config.yaml
num_hidden_layers: 15
num_attention_heads: 4
intermediate_size: 896
norm: "layernorm"
norm_place: "pre"
qk_norm: false
bias: "all"
init_std_qkv: 0.0204
lr_head: 0.0117
schedule: "wsd"
decay_shape: "linear"
MLP neurons of a small language model. Each row is named by its layer, matrix (up: input weights) and neuron, and shows model dimensions 32-223. Each number is 128 + 24 x the weight over its row's rms, rounded and kept within 0 to 255. Numbers have three digits each.
Before each neuron's rows, "fires on" lists the tokens most often at its 100 highest values on Wikipedia text that the model never trained on.

fires on: "a ", "was ", "-", "a", "e", "the "
L11.up713:115092130114099144143133116162161136139127105124135115147162147104114151103101124131145120095149119125099174143104125103107127143134123122131122150114092132139157167112137096170114146109107118143150129125060121114186139134123133120141130145105098129131144124124149162191097107131126093094128097157143144113144059141175164117157164150091111092143118115081114097120110112136144126159113155131135136143121113154114100105098136135175123106142148117094121127121094100145093144139155140182117148084169112138111149145147111170113132143113052104138115184145119109090144157115103164153

fires on: "ord", "v", "ev", ". ", "o ", "had "
L10.up31:118127127141133146147138144122177094154101109128163156136165092137075184133123148137086159126153106142117118124115168098133109157150104102141147082148128121163106151151132151106157144168121132120151096084135115115125117173142134142107099105121117127129154128161171119121113103091148074160122117091153192104101100129142195134107122111124163124148094129136158107097124115129098107084117160114094093148125123108124130106104132122136135085136118144124146164090132116074140143133158128150087132139097134160109144067138123130090138091106081123165102168123116154147117106086126121136

fires on: "- ", "Sh", "sh", "ash", "= ", "h"
L2.up833:144136110155077103112134154127105146145136120140093146114115163108139122138137114099111154085124092104148151129081156103125160120067119093094095128152142162141143121162111172137091103153148111163123134120122141199135127118139093121108098146110080122119128138137148072130178124078130089163115127146135110146078045124125126120126161104134139141156108131110137141123133172131127151131103108125110139168125158142140133147142118142139124151137109149113079091087120123128169135145141117104130135107130129140090143140107193125121144107135140138168108160117123132130128174114135132089

fires on: "had ", "direc", "from ", "Car", "just ", "', "
L6.up383:123149121148104102119160100105182103181117097111113154099138147172144125117132141140133131133131159130097136139142133084123112106121156098129108120094132116152132123090128120124159136119103142135094114166179113119106137116205098156084145138130127112163131132111173108131160122148085126140127128094099156173129127134107103117134136123088112153133156105090119121117123159108093153140138163093136157121161120141100125124138165140118131149122127152137115124119154119125134141130134089127060153151118125098156157150128093103084168118081161073102121067081179125117094140134091162139

fires on: "Mc", "under", "Mac", "der", "with"
L2.up93:125145139095098117151151120116187120098145134140131095121107100100117119104115147120136169105081106164133118102074136157112144111145110149126120145101148134104151151144139198186157114099161110155086135118112169118106117145125177173147114115097126121126138137148124136126095130145099083102130138139142187150073141134131159119101123126143117122122085154164151128132082140128098110114092124138192148113105122132138090113165130118115115109130094070097108180100178140127135152170125090160121119128116075094123120157121128124162139126111179134140138121150119119136110113115113122145

fires on: "ys", "is ", "ri", "_{", "statis", "Nor"
L4.up212:136104125098121109151144152099097113104176111100116107173137155136117202172138137116142156104129081135116139125135109088134122148091110073125144125141114153151150097117163159103079146166142129133096109120101140055124105136099090134104182163139123137109125139154126157160153108156171162132137127092146066120108134131127171136096162149108134170133116090165137147122137065123132117114133128154122105138098113154129104122129132135100146143151121112126107138077128129126125160131130124133133116097141111154158147143107133090115104125131137113164120112141091111138111107107087110087

fires on: "p", "k", "l", "| "
L8.up418:106109121133144113170143111140154112107152074132116188128136127131125154126101116154059118145123135154117105126156074187138095120154166141127129103157178120149126125143177129137133126122126158175119147118128141072149120138129094156118156156114138165186126110111075112126148113131114082117106120130147081142139095120118141131137124138074150097106126121163125122147130115126132090135166143157127156117100152126136104126103130123145118157102128146109099119094098140135113144139185120143114103111143141134125146115101151150135085106144089146125092154136071181119131117130108147151

fires on: "t", "t ", "s", "b", "p", "ed "
L8.up28:132104125159145108125144120135142117135071144160152157114091117120136155131181128099102166096149125121160113132129095130166100114128122115110113100121121132112134131116156151124181106148148076165156113104109121107110149134123062129122160103129127137153118129165103152155164105099108095112136144130164086131137127102171098095107145114119145178121103145139117105127106133137155108155093125117089111141116155096108129111134147131132120156095147141071131140092128137144140133132099147136119168153135145130134115125100154157166130130148125138138131172154145109135181157072087126177

fires on: "\"", "v", "n", "“", "adv", "ev"
L10.up819:111141135099129138131140066100129164164091118100135173168138155165098143103133137119112084135135116155115118124089191151121105120123106116128122082080154150141107150091121183126150102140127157135118130113108116134085097122132106125125122124130127085086168135120162103144150125118149133147139124127141154146094104130157156100141114133124094091139116112143144118095129112142098135092088158125125104132138110161137115129134117120120123114180093116127145125135163180097125144180140136138095120160147108144101150092118145140095144107132108157138110175154160069105177112102126106113

fires on: "uk", "erg", "op", "aug", "car", "og"
L2.up464:093157114149128164133134100113157125168120113134154152094146152140157128113141083134123095072125143157112107106105108143095147117142127141130146122120157182110117134112161176155107114151127129184130149121102161122165116133137122139128108108129108138106102119110135105161127092052134128124106134120127143183080087141134124117142116122102158110125098156105127161122115122136151156125155128181128170120106156147098132128129079125121172163128100150108084116137137169157098116129101127139123163136130136150122117101076109213123108070133120142105139116175126106122132155136137138129

fires on: "but ", "no ", "would ", "what ", "("
L4.up81:171127113054155139124132120084128136120094150122117141098129112062124146148138132128106145141125145143138122148102149129104136127113121171134144125113174142140127110083126150101133125172121148148162091092147154100114095135117129131101176122099122102115103153137195139105145136110162128139117108133134135134108108115166166115164171145109138080140104145108139112099136117153163135101192127126136126167094140159122102117138132112128145102136148116132109110130149127132115120130130134117097066063141152139092146139140112165083125134135158165137134142155116063108107140149137077132

fires on: "and ", ", ", "E", "on "
L9.up138:124107102123176144152140112146116149144134094098131152138131114168105132127125168145117113117140154131144100117169163155151119133114108175118107101151114100126087159110153146108083153124122115138083087095149124138107182131132103125098111133145148173145149131149143111117142149132114116180136116145142156131098144172178112141111160099147136132159154057165167132130111105157126128130139097128148114133072080151128106098158108136147124107145146149116114084124105119143113125144125129144076087126153099149127129155116129130105159148116130114139123103179060132092120117111107070104

fires on: "- ", "—", "song ", "\" ", "— ", "single "
L2.up405:155095108134125130153145148103129143103165122123096112091160117120158131107143160125136129153119094108183145128141111164207158128115094126116124116118130160120127140122133128120156114153106147137141064163126173135130148137123140099112132118151080121139134172105154100146165123136151063185117104146142114123089123109151109113093131128110121107120138102135110111159154143139148113085143087144143132095137137123128103146100148134120174124141123139111101140095118113096115122114120142135095138075143113107107141146042133127150182097132154131123100125150124148128123141132103099087

fires on: "in ", ", ", "to ", "and ", "S", "9 "
L8.up710:147135054099103124119133133094128117115111125147118157150140153103092151124076128105135161137160128124186140128091093138186162107099090123095102086168156126115113138060143144133107152130094137135087084135107164120126157148118099123106163134111108160144102158132115114149160126136111116115146135124133150156084151140109087117138134098140167117135161140120117126098137154156131164140143086116128125134133134126165105122183091139158147121153153133100105134145131140165118109130157148170102148085172139136102164125115125123090119105109124156130135145145093130109127117137132120166

fires on: "un", "b", "w", "qu", "c", "% "
L6.up541:106138124092176117163141085117156130166102084149121142154149084128136151141111134135136153095137120129104132121093120158129139105083107086132149124119110119127129148125120177144175106133130129152163096131140116106166125133124117112136148159098085094109077114142097130155116070093177124155119099142138094130130129186133102126131137077070107163192129123128147072153159106129118149119079148171109178145097153167115118097114134159109159112105125134099148126145152135132124144139144169128143084140094123099113142083113135120133077084127139155106121094142117142142114109138131127118

fires on: "| ", " ", "in", "; ", "–", "- "
L11.up609:133127133116128090138143119132134171117143101157121137117157088122120160099179105111105146138114115129167161122080082146116117123112139094107117122129092119103099119159163152097155178164075124141170161109119107102142141134096092142129141150090124104137106110117113154100150080115133134161091118113155109151111115119143099161120129115097144132131173118133142111141101110158133100115110160113173125129095137123114132103096123132108115097103101085133126091163129171117094136115180128131160136131151157129121184124073131114097121107133091155118142120153124102130152144111157076163

fires on: "he", "He", "we", "We", "She"
L2.up605:147117112105111115143137128103108127145123124107098104122138166099164135143151110108158110105098078099144139090075112103138124091102113115143155121139140112116131152113140125118135143173085116130145135101054086102145138129131080090116128144115131164136133149129152126165188106151127119197127117152142152166075134118133166105094172121135136148118105094122114086166118087125100081136183079131137135161102155160134118139155087165140165163145089137143125107135114136107138091176105162166133144094083126155120144136116184140133092152129126155121108122133136132138151113095130138097

fires on: "as ", "the ", ", ", "this ", "that ", "to "
L6.up884:150142141105127149133127109115142087124126120108144126110190108127119116136135115143118119126123144155109124143115132109146099142131111098130123123134131144135085097128170109185170133119144133077140128140116127137130133179140144130129169120088100099133145062136152104147165061094144127169128087142133156133098133123153081124126088126135132119118094139128137109121171089172127120143105142145182151134120109157138124102147144126127133141154076111120139117129118136125108122125093140126131155114154099082074168116126119143108121127170118136176069091170127125111160112144087109102

fires on: "\"", "===", "World ", "====", "Mexico ", "ek "
L4.up162:193123066147097136111128093128110112111111160073113101114130139121141134114104104126160141100143093151191179148144130136158093159169123157108163125120102106135115126108139118113127117164116132153124106149128126173083137155140110112127127134143119148152092149136140091125104137113119149164094123110125134116131113124169147112142116123135130141078134142124083130137133148177096112118156081103171074157169109100143130139141105146070129109117124100106117140101144146122101132094141135124113127112160127134126130126120129181067140166125158120142150117166136110105126111106089093115

fires on: "ol", "el", "un", "most ", "m", "er"
L10.up183:109141144113121158155150114120179175130170083110115161112115077085163120129112162100121080150120152139112141132096112129137106101130095108111152129134123154168081148153155132099145120140144133127124104138101116160131178122125117107160187117122113140125138155145083143118120071144183122107135104152123121161105125163097131132113175108129129171130170120140119115134129102133114114108129137122128174128157130143083096119150134167132082118139100168109136100141137125137077132133120099129093167122117086130147155106116085143069111092142142146127107139146100166139154123143147122110

fires on: "el", "of ", "il", ": ", "an "
L10.up752:131132129107124126140138164142174160139148145143148106156140092161085120135169163104077134142115102112132134118141164115113142075143083082135128114114080113150127129130137115053153126131160096105144095133131116134143099165120062155090176159104151127114080098151119128135187152160145128110146086159130132176108123144106139135114137129136187134149122121112113110139088111137129094132163136136167134137110090112128098091122160153097153080132104128124121132122162156113089139186126114112134150149126094110120146157121112121116138110123113097176115149120112150135160120147131092126

fires on: "an ", "are ", "most ", "more ", "occ", "6"
L10.up45:146129108102169105141127135083152109091121123144125096202161119116088117118131110130103134118122145140112126170151151116187144112106100119123113125110099135138090133132144091140129047173132133125144143113104118165131142141139134095032161092085097088121174133148132131121126104106160097160123132156137117152144122142114114133112172079129151139146127098161141093083131109155134139105103128140156141106147109161131110076141163154128142140147131106130110109133139139089116086157156173145126118123116123139144158170127144128128123137111136147089107136092133124134145124139105109099

fires on: "un", "occ", "iti"
L2.up779:141119130125149127173142110104183104121136084150113176147123110077092138147140089084145087124113083127091144137123105140143101144087085093149155135101110153136114115128150127150098074152138133173127125114074132128140130137130157130101180093096073097117137132121145165131135059099127115114102061128141120116080142151115111124111165114119118159150140105140133132109144116125175100107138129152115136166166093151117130122089136132128117142114133143123136141130169113116135155135102122125158158112142096136122148099125150132121110147157133122135117123124134144138116106139102132156

fires on: "ing ", "p", "i", "u", "f", "ting "
L10.up591:160134085114095126123136144134124154104128144148103167135152115120131137122214113134129140128114113116096118153116141138122131090148145150143126095120084119129146122112153113101135100116128098085109123143137116156091099161145108151092147143113151151088097159130162125141124143135103109128146087191126124151154125094163158150103137128115135112112098132076131113161154100166154147161084117116125142130147092143059123132180106141162087096156117113116149154120126119129159125130157142129127148115132135102100124143129108122122129125137108127134088172118108126115154117134167127145

fires on: "el", "il", "cu", "cel", "eter", "hol"
L2.up239:153105154114141099132152150151117152103131096109155104169120090114107183139119142095072139096127116110108114133130149085146156114142118101118139148147105102132144116132132169126136085092095138101116086104113101118095078116120095154115121149150138139091113085117078114138135148166134143134187134120137074179150131130112107125137087133103148149153119122145106136156141093123095128095120147137151160117134114177153113134147137162096127162119095084095097120152176103156096149148118091102114121113125098117149147134115168111103132149108175137127157151145131168117133113153123138085

fires on: "| ", "(", "; ", "2", "−", "1"
L6.up593:133111108105159144137141133102151122118125088109114142150116155140125152160154144100111092126111105144157105093115170141094129106147182098069147080099125113172111137129119109082140146164097132186127123099143098103081144128152056159106143125100118102108143110114104134126164114106145105161109104144139088116113125147138104105150168145115164161114151135148139106124145143135084130100161121132098137160140122140133108121121152137122152078108115118122096103129159146112124135165168110087129078146094135151074134151111145131124161092128139107126108111164097084150137117077133094123

fires on: ", ", "such ", ": ", "), ", "as "
L10.up352:142122114129175125091135125153180170096133101120127126091095101120132112124150140157114188121116150145159138097146168101114102116141118085128113117138122100138121158135170167116127144121115160099136148096114125108104177124095119103099164123095097132112102161085155125090118140114119123122143090097122133148131078097150128084131138135116188101140134095119146108113164121139126122098122128157126166132115130159145145106127149134138163115104076129137101115133145141134120123158205103129109154122143119115067140110132151151126121134141125093136141124164148149128119153143170124097

fires on: "as ", "or ", "including ", "& ", "of "
L2.up687:201136113144089091112126123114167152144120120118130152108128131137080133090134126120127114107140142108101145141128128123156096132151096117124150095144148139136119152109138140159135106131145129177146119121113136109081144141136109090128178133138081135119099114124137104177117115140116153128114135093122140152144081128150145138154106110134177123157118135127115136071122101194147159124138128171128130174149161122104141140172122144135111145171108121092123126101114152144118132128180128151100141123168093160154136094122121135117140094102168156177112189118103117129162089129115098103

fires on: "as ", "to ", "such ", "ed ", "in ", "er "
L6.up694:146175131126115127164127107134107085137137104111132146117159120097141124129143110149122148145114151147135100112087134123117075175128083122135105085143131149129136102105149099129137123149177121123150126154136124187089133164134102159144159088148119078074141130124175115155164108130140143094136108134131141140138130109142117127126100094086152124120125165096099087151166113165119133121115142123126153130125108169087130119137122139162107111144114105102142090151171116142144052113140120093090095114152094150082154094085157169117111135165146135179061170123134127147148133120103099134

fires on: "He", "he", "Ge", "Commun", "ild", "Ne"
L2.up383:136147157107093156115154165097121125122149115112121091107150156117087101099151138126138133105107057110132151099081127124152127106168147115149174116149116102143094143145127141107168118120127119126123132143133111128112140127129142117107146127097100168098153175134115176127130159146140105131073110102151141153109120109146128106126080134118106144122112100131136072154129075127110134119135090107150081116118148145150104144146162119126153123147113087121126153107161135133163102153151134179136111087097122134115154120097152114109180169160150156140093145125126108123200111140109109119

fires on: "Am", "con", "ot", "A", "am", "amb"
L12.up442:134169154129119127139147090150087148123130126133152110141140147114130130089147124128105180133076156161143132125151166133138122147132103118106133106124126135165130144137147134117139162131174085105116144116097094091114149120171099152105148124127157134097088103127161154146103096090160096126138089099153101140148094129149136140143131112129111136149072109094172187161124090132095095125166170106172181130098130105085055138120158091110103122164121122110094119122141111105116137126156120133139175098139180116126134119136144123079117093130149088134118092122112111097122142100120122095

fires on: "and ", "H", "h", "on", "es", "to "
L9.up425:137116124113110143134150111071127129133142134118120120110132137141159122124142172111136137090163194163123133086089159060129113146083105130139132145182172137163136142068130125150088151130140090158164133130085132162151144113127156147128112157139125112117116150144111085143136117123164100117143122167157160115141122123146135118174149124092160124130117149111140123148100108130112126116099112128116123170140122110156096133162097154125106140134090137102115103141169053168114133177139137118092149097133135121105116123113143121098130145182106112137192142145107111101106107080134134108

fires on: "Mc", "under", "Pre", "not ", "with", "without "
L2.up730:106130108091106105116148106109110148079110142116137118104125093118137111088127098080122153107086112162156102103111134131106103098146147116120155142144144093110108156132155179139141142142126142149090139120097185091115094153126169170111103117110132103134085120138142134133130123138097080105150128140141184163079121096151168122114126144109130127121146117137126141115119149143075136123121133153157154177126157143137090083161149135098114084134096103123116169126158134123131190186130073163158153102115107138142131148126135128163133140168159122128159146156117124117131136094142121129

fires on: "0 ", " ", "Democratic ", "7 ", "tic "
L4.up467:137134107130148101156114152125108139114088119072118155083149094120120146093137116159123140136134148148116180161102101116074103112136121167107144123129120182132134111117130106141133147125104129168186122169143104147093110202121106130132153116103133134120129106145158128139141128130103138131113116110105125107137144133116135130116121143107142116121125106117129094103154137255113120113125147124129127129163101173102158084155086164125119099131105115126142146112130131127124118091123143123143159116172127163117131104111145117145078134178193132191111122123127096156140144127101139119

fires on: "h", "sh", "ash", "w", "itch"
L6.up228:118151123164126103141157163119134151147100135170103138119118149160118139114140132104124124094146125113125126158129173130125147131119073154120132124146109171091129168122124160124148135087114126187110093074123113151139160127121097127117126149116139175086107115152145106164115147117099111115120108111153069150099076117150139119106132099143131138136120165105121112167108088123109186132104112120141140144107146197133130102119109165178147125106118159098074075121142123156128103113121121134119124117117085116101158137103185155142093153125134140104126158129126148096148160121135142099

fires on: "- ", ": ", "– ", "single ", "\n\n"
L2.up579:172117121116122123147139157132150150136134126144139143114137136125133102130139131143114179115100114110141099149106191159145146117154124135134124108119121127159145142118124185112148073094118118177121087154099139164081132137114145137102144087133101147112139118100105090194143120099147087140099102133137123105140122145155136139109143128168155111122101107139103137109120173164140149106098094128147089109133125144105103137129091109118179173145099133108098134124150158084124127122126140168065139124136119137143108103154122120104151127116135153112124148147143168128131133116105135118

fires on: "ass", "Del", "Ass", "all", "Athle", "Turn"
L4.up361:136118143122131140130151088131134121096148135155102135132165185128106118104162127101160110108096051140102155085138120144166106108165117074111080147106165111128113137128135167157096117138140100128110102119108144132107160127117099158149104127109127145142130152172104092144151104123131103106147122161150156137092128157132144104078136129109142125123131122109156138137133085113065090127127102124145106134093133105171117139130137154124196143089111064110098122135132155136090099156142125147128174125113110137158134110117179120093135098151116097162128118163143131124141160096128160088

fires on: "=", "stat", "- ", "\n\n", "("
L2.up83:115100104129083085145145153127143133109129138143089113144152147108136132118108155103130147110083125146111087135088139110136174050164130111089151083144114179139157109112091130094144119139125136168125137104115157159145066132127121118102139116138087198115126132109126152153151114087150119168143102129142108126149101112148117120144086088149119124149121153114090158132127151135120108092155110131115082123128103150140120147118162129128165140152114128111093103103131136128158122169079128091094118121138103123136136164126151137115130095119191161122167122141111132088120119120095125121

fires on: "Am", "of ", "Ar", "by ", "against ", "A"
L4.up691:132165106088108114132137101105121104110163116160159154119138151109103124133148093147127144094076166155101150109102156133110113121130093110125136104174115122167118132147123132104124147131142108139126143147124120195117188138125094178138166124078151155139089096127125131137150093095137120107153114137132132130170116140159143100149125118062140117160113144105151130172104076144085122126136166125117116150068099128125080121151098129121122084125129122110111164172106146142117123149160085119139112131148115135124140129136110163105127139161156133155075138092119133098146116081135130114

fires on: "(", "'", "/ ", "er ", "Red ", "^{"
L6.up362:106101110097114120151147142158134131101166124183116134125109163141147129138165121096114112063122128127110154136154125162098172129134139112103122134093128090126166177127130132139128112130133146153131134141115157114096117129111079119124143079095125117145146126165124126111141126174148124137128113145158093128109129116121105122135118104103157101132109150131105109090149128142105152098154129138121126135065166122090116070112103176152148139088128096133080103083124134148082146137094138075096063106129083124113105124133137163116102125124133120107101164131107115147167154089145159175

fires on: "pro", "pl", "al", "tal", "sour", "Pro"
L9.up118:153109130109116108142148108062134116134175134149135096104148165113080157143155156090119152141120156100152080085180161149131081091104156100145161146113093128139154122126144161169110107126131110142174136118084158123094116107121126100133152153101090120119178129136107102174149082130144115073116124117154147105114134104113157116117124110140128127113168149176105136122133126127148118106151083140158151115131149140141119096123130113142125139134123148112121115124134159178119138142144077171116135100140073131122184148096135134102152149124090151143185144132087152149115113168122117139

fires on: "f", "| ", "6", "7", "minut", "p"
L11.up545:116134108113133125158137117091162127129162104130146170094087154173132111108155111097091115116134121197109136086112096140160095139139132130108114120142132156133145096133154126137104123107146157173137184073115140102106132127182118151097115159098120144088097116141104102128152089107156086083102129128134098144131133122114109130111138117126122143102105174161136110131122130140166119094120152156109117142125146130078097136122127110175124122145136167159130144152099149075154164155112094122149110079175165134087126125119154149155171148165130122133077120133138129118144113117135125143

fires on: "and ", "| ", "; ", "é", "to ", "and"
L9.up838:132114123122138131108150114118178139141140150132106158089124135127124125141139133076123159134088153126115125112123124106181137121152120078121165136139132143150107096145119173158119141133095144170085146135114097159094144155129142107102137085123133120156107113165121077089138118130127137117160116169139125134087075168141112135171116116107176137144134121117125112154105115129065128123135169168107084146122099107179115111155082125091119147155137085109116118158141117106085143164120145119116144119137121111139129118152121105149147148130115123113157137139133121114114141054099073125

fires on: "\n\n", "(", "=="
L2.up329:157083111138125109117142131147121123119116122116087100135168118104170124112123129126136162098093112146152122116112136104128132100138065112115120110162144160110101095094143145079123131137124157160132109121118136106114089145133085149104132093099064152111105151147128104130147130148171120140112130129148129080086154128164157107142140043153134101125095156172126113148165163153125128118123125160120110179132131111115103139140118115149148096120134143112110110078135103132123139178097089146079132098172112156088132133136154135112140101153139122135127145193122121122106106121091137143

fires on: "===", "===="
L4.up868:117103118132121131129136151125125154133139157118080109157134130094112084099138110113143142103093121127143153123111128129124142122147110178068148082114109136113142197092126121140124136102149149218158103143137117122098144151134057108104124136123138156133149163117137097112097117111140140152114098133131098148112147102142122141130148127089130123097089130194081082104145111150104128151168103145159111173135155089107103109125129142136128110152115095111098158085137098165095143157161127094077143134119127128155130136143161105109125124140158132193153135161136133117145115111120126128

fires on: "b", "c", "tr", "L", "t"
L11.up687:100114120148147147092147132157131108142113098147115168172121093135120153128147096092121099129119098133110132111137120102120102103094142133172119123130112125145139111123162101109138110136166131141144113124126105163119159119140057123129144148103116126164100098125127140160123076116193148163114100149132085168148142153100074090141154181094150129114125132147120102101163153137144125137100154124100186115078135104096104121137135133104148137103089134096125137171130125186101100148108099141120136094115157143141095116059118135113133163129147127130119123142109129145178149120097111138

fires on: "| ", "\n", "; ", "con", "Pro", "199"
L12.up496:171112108179120115122141115126104144127137137132136123125095144150131147097176120104065133090090148159109118079118140181117104112110058138103132116129141129134084116120131155128139119127135138153150132103094167142109103129130156135130142126131129117140120145072127100142141116117125131127145112138141115193137147153133122145126093101083159119138152069156182103115141108129154102126151173131141123159134148117125131109124101119105110115108121145119159081145148126089140125132107079149135090134122159128132088105062164114109129121116111161161140170153118078148160142131140132186

fires on: "| ", "; "
L2.up860:171116151063110103171138123137153168114169084128064183136098150114139148091164147099130125116127121125128186139147155145146128138142097101120093090149102114174134111103101108134141126161140153151165118120123185108118152136119124174124141128114099103087137174147147102134137109112100124155090085140139109132149072132133171139126143142071116117099121108118118100133145144161085140088159114138126107163140131084149105134125150134148170096119139126120115099114147124107115127154136122104112109114143134121106138117135117137094163134112169138129103126150131102130141114071121090106

fires on: "| ", "(", "be ", "it", "un", "et"
L10.up318:124109122104126157163133129097132129115128064121101129141138130122106123132088123103124177140133096120131097104134168134123129120130128112112116078121097101173148142116152118119139116080182118150162113107141141095141155136141081153084163119071113142149103150112157116124143122108112133129127081173141121147124119128149131142115146083129155137139175098180148104119141093138166153129120166095139106160173145131112137142099104137099163126131122109114120118114196096104122084150136142124123081137141122106082114136145147119123139150156146109177119178130098086141148116138097133115

fires on: "her ", "more ", "what ", "how ", "human ", "no "
L2.up207:181131125106146094102143130141108091108117144121095158131130090109118122122128166115085116150116115131129156101123150106104149098089103154105143130130107173168127166098159122125064113152112161161113108087103109120108116171114149169161151137150111175105154139170160095139156117143103124137098133089149140119104096100190169136113138154109165091118084130127148117132124148143085168141126120130155123181109137176134125067119114119107111103127101083107109092104150149127147160128117082159114104107105098140120163147122159159112143127139122139171163141137104128090103140148097105134

fires on: "pro", "1", "al", "in", "e", "ac"
L10.up66:129114125088129122102148080068118114146155110112127108125128176115133147125152169133137154124117115116147130117080140137111133135140121103134122134103125129149104121150118132145117114168158122128178148091104114170127119124137120144103158143115126141079062138134126089129145114105195125098101116152151154107101116192147098110139168112087120137156135121165137116136147082118093089123125137124134142175189125152147087132125088089118092117185113131131145110118129150171148125190140146115126115126127088138114150150096116116100139129114107152124144166145119156143145109134139111130

fires on: "er ", ": ", "(", "by ", "tor"
L4.up685:184112113094112111129149125140129119122145102157121155129200157139091169128155159149097122115083133120136118121124161127120154099121142097101115087129130138156197134089097143083110114144126153145137147108129115121115115147104138169128162110130127185061124137135138140144164151131132135139120115149147094125147081131132150148122093080142132074075092114105158146108172141154102154113140121137115104151098153112059130122097149126172151132146145129105117098093182148134139101144095099115087093118141127130123128114129132110112170099109169088129087160127120143118126141130127109159

fires on: "| ", "7 ", "; ", "1 ", "0 "
L10.up248:112132128087135147135116137141119123099188116127089138169157155142095166131131157107100154121088153130089130144080117112144067104136125130088150124128079167140119140084140083105153142141121098167126155147137134108083156187113104094162157111112122140123140160126163142128140114140127127079116123152112147159069118114135146136115120102129115114110125085121131119132111138204137089100152139086128107131154109139128108164155137160182136111095116140133138169147138140128098135132138121119122127116165109160108145140110116157144117154152142129133123119103112084102135135148135083148

fires on: "it ", "0 ", "in ", " ", "rest ", "an "
L6.up275:156150120127163110178110131120116109099128121090120153083167079099097144118118112140108165139126139136131163152113096144080122125107118139129147139116102203149106145104135109119170157134116136136151136138135112141099124211136115114118138130099135110142143105172171137139125121119112118138129126105100137123149124143108118118114124136134135111136094095122125105131158137255089122126130137101128107121134108176085147063152081138121125125132115082114139149101135117129094136083127128130163137119142123151126149115096143132107100120153190105151117132131136113147163164100097106131

fires on: "1 ", "the ", "2 ", "nor", "0 ", "found"
L6.up379:137101116121118117151139142127135137087144131122122141134145134133103170160151131089076102114099143102150083125132076141113124100140151071096147146124113159129174152075148152124142149110139160118115107152126172122149091141121131105127172128098119130154132162144095153120146097176093156163138128169135114144083138180130154135108113099135138074157112067141127099144110116146141148119145114130126148117124107143119129091110138133075161153121109126106099135107130136152144136129091150087139121104156142101104115164093119123090088114130124124145096153112102079128172147100116119144

fires on: "the ", "a ", "In ", "- "
L2.up634:149117092138118115132144109140151102119155106128097155123168120117103118141121140129110142138095113130124127119104146071121150126141130134121179109104095122129159116104200155182112104156082116138111115077112099105119124132096104128110160140113129168114118137128147123189132114128146098140123115174136126163126093128150135141120142101102148151155086128161111146095133116144117179130170132144144147139115119213132108113126109127116161153145122113118078105069172120146113154157154131119073129121151108148146123137128144134093139096110108127132118136176126144138118138112093136094

fires on: "-", ") ", "the ", "mm ", "p", "| "
L6.up767:108102126144124126134137143159133122123114087101118147110144156129116137130127074088112090120174107151150138120152142172123111158176133157140132139111164115127157147124092105128081138119110148194107119141089106073102092133111093132092138096117120118145134078116142143150169134144095134090103127145145120151137102139153143136148154147107181103100158142172064105123173123143108137123129131102106160155141141099153138116131093139141141137122091138122065119119120120109089131161096153115121120102143137149141138131113147120115147074140113137135141118200100131126136113079076129108

fires on: "e", "with ", "to ", "the ", "De"
L6.up285:160109106114125147155135132126165089127154088102152116145165152143123134134110105096130144125113063181153162102113126116130096135128123064131123147086134108163164099139138146177161120159117136100145107154129142111133090142126142132134133132144062136102106139116137108153169113121128137185116125156140154142097084132147141099158100145102158125127120086100076105105124123132076136093143057150165118113132115142149101138151142120114165142140088082111167108154139130095107113170141154148143127123149103125092119091103154114115151139144099135133126134116128122124123143123101078136

fires on: "-", "the ", "with ", ": ", "as ", "l"
L9.up868:116121137159177147150131086112176103081140044131103162103145137121148130121185103124132141113152107125124102105116154100154110152133136126132104128138097128121117116131177190139125123146121154120133080147130155147156106145111115135126163094100110099107104122132113101133120117125119122158104107136125106153129096121138099131148146109123116112161124121105128111101138127163080105125119094169135134116161104151124096082163157108134190109110108108105121104100119105175090118130156171144117145119156080155120110114099185140130112163152099105183140129137133109161129157127122162136